MLP neurons of a small language model. Each row is named by its layer, matrix (up: input weights; down: output weights) and neuron, and shows model dimensions 0-255. Each number is 500 + 40 x the weight over its row's rms, rounded and kept within 0 to 999. Numbers have three digits each.
After each neuron's rows, "fires before" lists the tokens most often just after its 100 highest values on Wikipedia text that the model never trained on.

L6.up60:488506503482505529382475451555560494533500491515490479430484461543504420462442538478521512452505507520512488475516548465535551508518473488578477609511502464458427448564445446488513480452434546446540571497464538579532529517540475477506496506483526506532524445407383463574477553522468541547538505482488520537488454517467527503503549451558438561482519484536521506528460488500484447497572460500487515497447501448459477533577485460528463537452414484555554467397487499551540523508514527542558496554522550454464528501565489486449504486428534518526529489512563475577488562499493550457545506517450436439518525473500545496510599502548408536473519511510492436491530564486488510466409468477489499464439506576484534494497536536498519527500513461495472507558521534451482523497506463
L6.down60:521543480489556538456508488543450450436516493515508556525520515476470565499569578510511535517466458486541482456599535410512506477478582544573502510445500494492536559511531458531505507478523566510459474484534452478497539497485498543479527457547459512492464478523489496503456552503508411474515476513538527492518500524440498458544534499511470592499487526405479535523510592541480472548484478519516548562489495465548508425529448551455535445524541460471466532528522548548480492440500480478525411590461537506501507498506515523500518420528524569454472468520474538484457591505440576522411444533529529480512498455469454495506491419458521472407575497453430479506459491505496507409475503490467474506471516509567484473511455500544611524501405508579499487525475416448529455499468463
fires before: "\n", " ", " —", "|"

L2.up720:493475569505544598492484463498505503502481485423479493484527484536486471466557486441487519482510504567526473502517536557518526627533477472497472501529459510480555433416493502452430447508513429506509456527463468514515478588534528470518551506527505409580458496532536509472415511564452455472482513459510519529469446427467493519484478544565457460499469481441461533514454532438463531439474418499560533511517509469515562457534517454535445554497514470604477503565509490524533483497481482568555480441428553445479497497514530512486493585519507461510496503550519470490460530537389531416533452426496494504473523493467565558445520482553443497456505480529547444517509511466559489480513513436515501541532533474429444471525531533431453506481537578534568502463473512512521492450531440
L2.down720:499482540502474446459409522523484471551504529561567522430501510475434508449489512486469536532507501546479508530491534544436535484523385436415435532584580504521501464498479414496456523455535498480520490464448475507513543552500523555559544541507523519568402506573494546495476514488500530455454463462618539500491411516441479555511448521531510477524470491542487483486446516434549522499501451481447527496519515473530598491549525564526520435523481437493531514489532444518537437417530548534558529549568604483467477489447485487439462508477507495517488518503521480560478505493547462502512518438516524507503502535438429465465507480509486529505451529511583438505520524516503574487447499473528430488522542534527432522471515591469546483445483509551471493526563474502460459470489469
fires before: "ion", "r", "ence", "ent", "ed"

L7.up537:531547434516551503485480490529497514498525476513554484477439541502550483562599500574470516517497481492549495477560542497479479473503466441545458547486559482480498553462509522353560490510473527459492484552514449563525543519399554483593505503537520488478508527570491516419507501499471534591511479628545524539486457464539450512480523482452536527512519532521514495455471553527553502488491513560475541547462482551464530525521435551445433487511521498563476442499514520459461458505526500550471525501557477507424475570481500481530432479526532422508515553516453489474510439477529465479457510483475540400508459486481538530570520482492452529463492498453451390556444534476476446525443460578546480443450487480492545491577503475518501506476486503573544428476507483453489474464453495
L7.down537:548491529470587510523496481447469487547531543452532530581508520483494463536462453523499511417490480455505508509518503436627539516534478483455458541464495540422533548534547552470419408511539532452523460549413494534491530515496499533523489512477500581550486522548517518533550533533548481427462458454486446511526522479486505508464483484493552552505390477530516473493552412492459433427525427554568522576479449526422470473562539529465472520453482533496469477508540541530477447483499443523516488536498451515498457489526496470494482465478422458556427549416514432497486501523507522452533446499481498528521421508467461444498454581488532494501503483575471478495535447472507483578555543553517557508575545514478515562506429508498474492515521482513495508465483509516582527522493572
fires before: "ember", " J", " A", " 3", " 2", "ary"

L2.up353:463530446490463440536512453527548462527548515496527541481497470526551484412419518508486508435521503524474440535557550423551491519461445433525504517513544516477497549504497447509505472554488550551545489485528501527597539421437475515466444433590494451512452518465525531471466544551500493567499614544470534432515505526523597383503468508513460579487528547537459532479549481477479522500497514558518499503530501435477530483479506494454531513533507454506487437470483519472511494472481600498536477476483528605501548548524415548536398505446487457533498547458446471509476506494495554463493387567569530519494543543499574484525498483505529488510468518491571535525489512494411498485493524491462520509541506487539538504454509479439457479518531439514503495526423469457464547532521460
L2.down353:514554575538485544505471564486469479462450487475490474480539582533454561484540524458438458498512504495484495491482399583490591551490489546487536488511487437527556538512497434501548479502472569549410480471535495475553511546560555489539518551533523517556507463482445478457540519462525455546464418479515475568485480465486454542498450517479478468482483558464571482480501574502471529554443395456526471473482491552510518510533444479528476523428545548482528500548450512484482465511540432497523527446547486382539493427476545496475480484447450556477492452528486496550516473505513456563496535442402450522549558473472529506518537464464505475540481479469554560496498497482617556530517521556472492583528483491479511472543421501530450466530453546486450455455514514543516437493484503
fires before: "\n", "ad"

L2.up758:495504512473566517568518461441556568476408530465500487398492509569486478450504500471520492491477495529523540458523496536499508507499470519555525486468474465561566558528517466538430481547555448574534425467511490519449508523468520557537485532452467522537511496545492533473539508518459485449436476486519466550485587504467521503563447464499476430514398476553534527469467628502510510489538410462526519494487422428485428436465460522531536527571484521521495421524499498532455522504440589544503525481511495472489536528478540508533534540424440459470450509464481460501510473474455496501490540512622477566569483484544487461492506558472543549519445469508525489544528511396486470489499522462539447488606519498475496517542507481451469499536505465515482527464423468497474576500540520
L2.down758:549520507511534528490455488452516523437422492458520528476458513516509506580525485465540514536543512524561435498455580528510505484410512548542519495521461504556468530503470555452493512452431547460478554547532503464449522495532449512522566516519519482491428571420503478508519518494526477491445465456479495434468464420397565523506531527541485518536494532573482493487513475570544577490512529465485500549511514507457599531513450485524593469479467553512529494549430516492492468460500509485509484491491585467503526505512492519463535429519510397547397527411514508525432542552472585439560511482514504492521473471493475431579533447487547554487470524493488429555584455520587472450542445485540455492500519466514447473429449561467498505528488461534491450484545487513499494505454495
fires before: "ed", "ion", "n", "or", "r"

L4.up20:552484527459494525490507527442515486521456583487487518511499459533420472517525434464414567478554501437455472516470545478616483526494448521497506486513453477519544536443546549479444465521535444542568561495487514493502538502497445539451431509506548417470489492441534514500478469588496467455474461474480514455478505416430465528530474506453500508522580523481421501559476545509531534514538494463553480518491490552534521413420440499519493451504541451530546495517455471597431495488560454522438535539531529471513506499516518513467524478413501429464498455540456501475533542499475570526487548476437506568537531465423476525462524574462464460494517485499501545453452499543576451476444437495489470549482529540523487555483519521479483550492487556455526515560587492404511503510446474
L4.down20:559455507523523427576447545486491547521556430551525509518492454477467422487498512494539471538533412472571473489536509536452531534489498515457508497432499517489445480481481582488502559609443521432513471447454506465499460525503534540476489461510464589471561487511405462567530522466511557479472464544502550556520565501560590500533542526442530467442501595603451514505462498491464561462466506547426483486503533482485526529613495435483599493447492524567469467481518505531507558511481470448493545445496437469514466446529408513520526446500451541510456492478493509506487500453489479556502537521466480484643474479492490466495454512550463567534438526458507544505558513467481520533486505507450557492498492510487521491472466465563545501465511497466488481513510492514540485472516536
fires before: ".", "t", "ed", "l", "am", "-"

L2.up123:430486483561426459561527477533527436544489540452442548512538483488517490471471506464504498394469489467414551489463561508464498507528542489583449453470527541474532446484532475494485463484548456504531475567519515466534469480569510473411528483487572492455449479491512521488570519507518483485505553479507490562518482477610552473544513490551525401472554451486515537479501522504471545512527577547486466593504548556413521558460456524482474632490468544558458505488475495536455527467552471485513508515487515545428558533512496514537482473402484533525446500559443523490423478498495519573538536519516522471481541518495452554510480479538527520519515506481523470555530462481459490522472500491487485523472522522474458511534524476470423382500528461612446464461467468508510463517418490
L2.down123:481533606532517509518424467510539627488503531481464512520502484487472476529489549456450453478508465582552452503533500484508503438483486606497470519572495481574464506518544449507520522496555502530500485491463495481590455497506504506491467503508454506496472482499457444498495465477575420582489514542601434494586505511547526480522427453494548487473467476509468457496490528469515576480433513487485491478537477577461442492519464483419507518539495503463543579471547559467492460454531549512507511442540446490567548473459498479492499494488507453517457433488442470549445522511516459498534510536469469507546479437523445475543456482494496479506491525540472516489533515466501550491530524458416515530563534497446560602524481593504412528485473445522593501495500517487395462582469532
fires before: "\n"

L7.up198:474486519485491500525587510565481444524539512507588507489425505506486468530543465534524510487507461498489473477503481497450447422562552517450395521496482529482399535488474572535445505548516481462428445465547505543553541544550480400586556471486498479503429507544484485457497544450518482512430535503502529536560539434517419520527456510526505536481499481445492531483537531562519535469512494512507516450509567553499496559495481484514479503477460498480514467549535582507475462519526525535549553512467534462530470538453572513534551485553487535510533570521463491495512520467469479547486473511506526483506519473516447537478474542458457516403496432468458439545431436551530438475511455536497638452457508460466478440467480463463452480509538501401472525546517454447585529430519508
L7.down198:455504451465518535484512503527448476511483479468481489537447495417516493554624440508515481478527534492557448530513473457471498581446574482504484499460479481514497474463545473445502521521482437525427548497504409516465403585500533519516497557601551502534524520447511513494479531461491467507522528506503497474500563442533463537502626492573533521567512537463474540494543398475507524517518505433501499504477527527453556495512466471484513549492424459470495519528450576519503470533556532515445508552514487532530507467504534460547573518513466524576505515526513492529541446499452475532532487536586473486501498560507488534505509486557460498507511459539517483469529484504511490480478495534523431405464487502487398458477409525509438428548494454429468527562430421464555484484526597
fires before: " 2", "t", " 19", " 201", " 200", " 3"

L3.up714:559440481452530481498454483493460534506496443476573530539489475500501493526496489529528478488548518534494570506552514473402445540588462567499517514466516511476489455543542467492475603422608491521485450511581471506450487559514509527460477439531493474524473521499537479428528521427521548520494543502458484552514508440457517532537509475510501476498520444461458499446386431500514524431450488465534476550492554475508521487498410513483521536450458542589529492463474524442488503489568553480508544487577520513526524505486491489495499443512515507562478430459548556488485526499496540519531482526543426419567495514533450490517434504498500504482521525465495446450581585491524467633492574501529513446444503460543502480545526472506491616505481441543520490553481494501480517580517482
L3.down714:500455451490488435554394567576523505446456524516502480457498503502571479538494492555523440555467541563527574487548539467481392489464575523475466535556428440494533459490422451462503485512504500482526491490506464502488433444558478552480532504551471453482459500478481495548497513504560544511431555456518468484452500451491494461533471543521480438553434414500466530507513491470439556510518437516515456466504496514515488537451440497531512515559498488469472454496500547486470522531489470572521415497493572611474535582481560504518578462487491493491513470463468488483559482415507502513437490526459490538525487516537460498484477464439489543503456535542580579487537528507499539514507582475473512472566426555539552506464593451513548514568511526526474455513493471540506563492447519
fires before: "i", "en", "ore", "ar", "or", "e"

L6.up300:481431508504485498517486544487555561478596481401520426522495557500422496420559560477520459500450517538494495498511521488525501497518499466531481515510485429527495461487464521483417446495536454549513556526491443479448517499594444469543504531482417533504548525538463557471453512431509528580586489469494425471465401517512470541536529454521487548482532489498455465483482498471504459481520575536536562523561483452412483468475422475501483511488454486531509489477526434590461499527514524493463489534468421443484522525493553555498556478499455367527506528504491447486574475538535472472550459493519555527509486442449559446456491554466477506473547414508489463581520504541520549503502519527505520554470509570463518531537553521528520555498501499430501473505490560450482489515439458
L6.down300:449476485570548480450559536522433540467502433492540472509502492485449467586428521550506531494447504512478544462492492516495448477477490615498537448506475459479476497418520496530525554526528437524459531486470474439588559534450491515475507495564481475516400433456504441496505463548538443488452505565465432487568466533493549480484577484512503516482512494502528538569470552470511485454505543544492532488481519447469462407571440494502552552501533467500546459529583547499463485529487496474512485555432560494540528517538436466536509485567563530442463480548543549503442482491455497514520495572508499497458514491485465553522500468550555489541483556529538477485482552401491479430503466468472507530497552472468559457466478472536586526509494452573544505562404448458472494522552525
fires before: "\n", " ", " 3", " 5"

L6.up966:436514542512510512469539528507537436501550512480436500431426505496553486546510464526512475452472465505502510505530477484527480549536426405589543511566485561430473508528465514497480517466515505478495553481465528492460470452501550472538489584425499541471480605484458506536491504507516426514517457568467492538514499456537439502450506429438519549594435523453498485528450546494502547517508487460520455455514512463481468496476506630460529528489552565466508548564519572563538485497463517550582501468526542489448471450397547486482457526434427610500507445483501542416455478524507503580546482515418527528477462526459507515497539458489503534559500543566453462511489501494538515554464570490500498491486514514480426511541505503465511516524526447507445507470528534442498509531514562
L6.down966:529636563566518596530500429538466514518477500498485484494454508489462496548542518498533460490490522478519509535488540443536460493507539489560483477551466545533523476490473458462502569543454538478518472546489489492538506401576531560443533435480486502531514548480472389523503473455447563502545448537484484536543437554533461501508526519519515531517508457451438473485537498487510458530562540497522506456495510476650480473492465490414465528526444510466489488525523565539408461485506510481575510577521419440471477512423478409471490478434523505513476469507503520517443495457496469466493499528502512527451465513549479519497565555482498486499506588527445542534582455473528551539491473447431513452454458485454509558576501536434503516469518505573486509544454497539467489473559497
fires before: "\n", " ", " C", " L", " D"

L3.up534:464436472541535540545476558424521514545583458415500493530482494524465500488496486581565514535531452543534554503572539487457537604521441450531434505472513539502462515495514507501480501451488589489446543508503442549448499415410468545476527510513537535538451531413495481449459518415561491439470446515541471543504501565568484496518452482450545554509565496503489526510501461559462425481502517515504467456519524468455449424468451541496496484440500526501466502555484513481473488477501490478467507559481492535544458502525571554568607514513591496424458516489531414511533520502577480560529527532436498540496574542567514528499502537480449484527510474425490527475493509523539472544459504486457571479539527500466533416475564557507462512502535503511475522476469527465498501526535533
L3.down534:512497498468506512556496542497480487527462474456469493534507502466415491485409475489473461461474532468451614497526496511511553541506523544502520552529500481461503544509539432503467454527530538486509486499514515524557421451515494510560517487512505420477544437481426532459444424515523524479444556470494511544450513450551510519470495502510553405475551504591461554533525458514451503437469496536524532551496477520540482434475453492505427429542484483455494453474548475552502408581490446543475554456463530535493496486467486576533480493481482543460470498608481551493523465471491455485502524536489528515531518435508445420499532580512473534552507563525511489505496484544511473448516493480484529572540480499544512462612615439506457519521422490458523490534570497525477486562552608
fires before: "i", "en", "e", "il", "ers"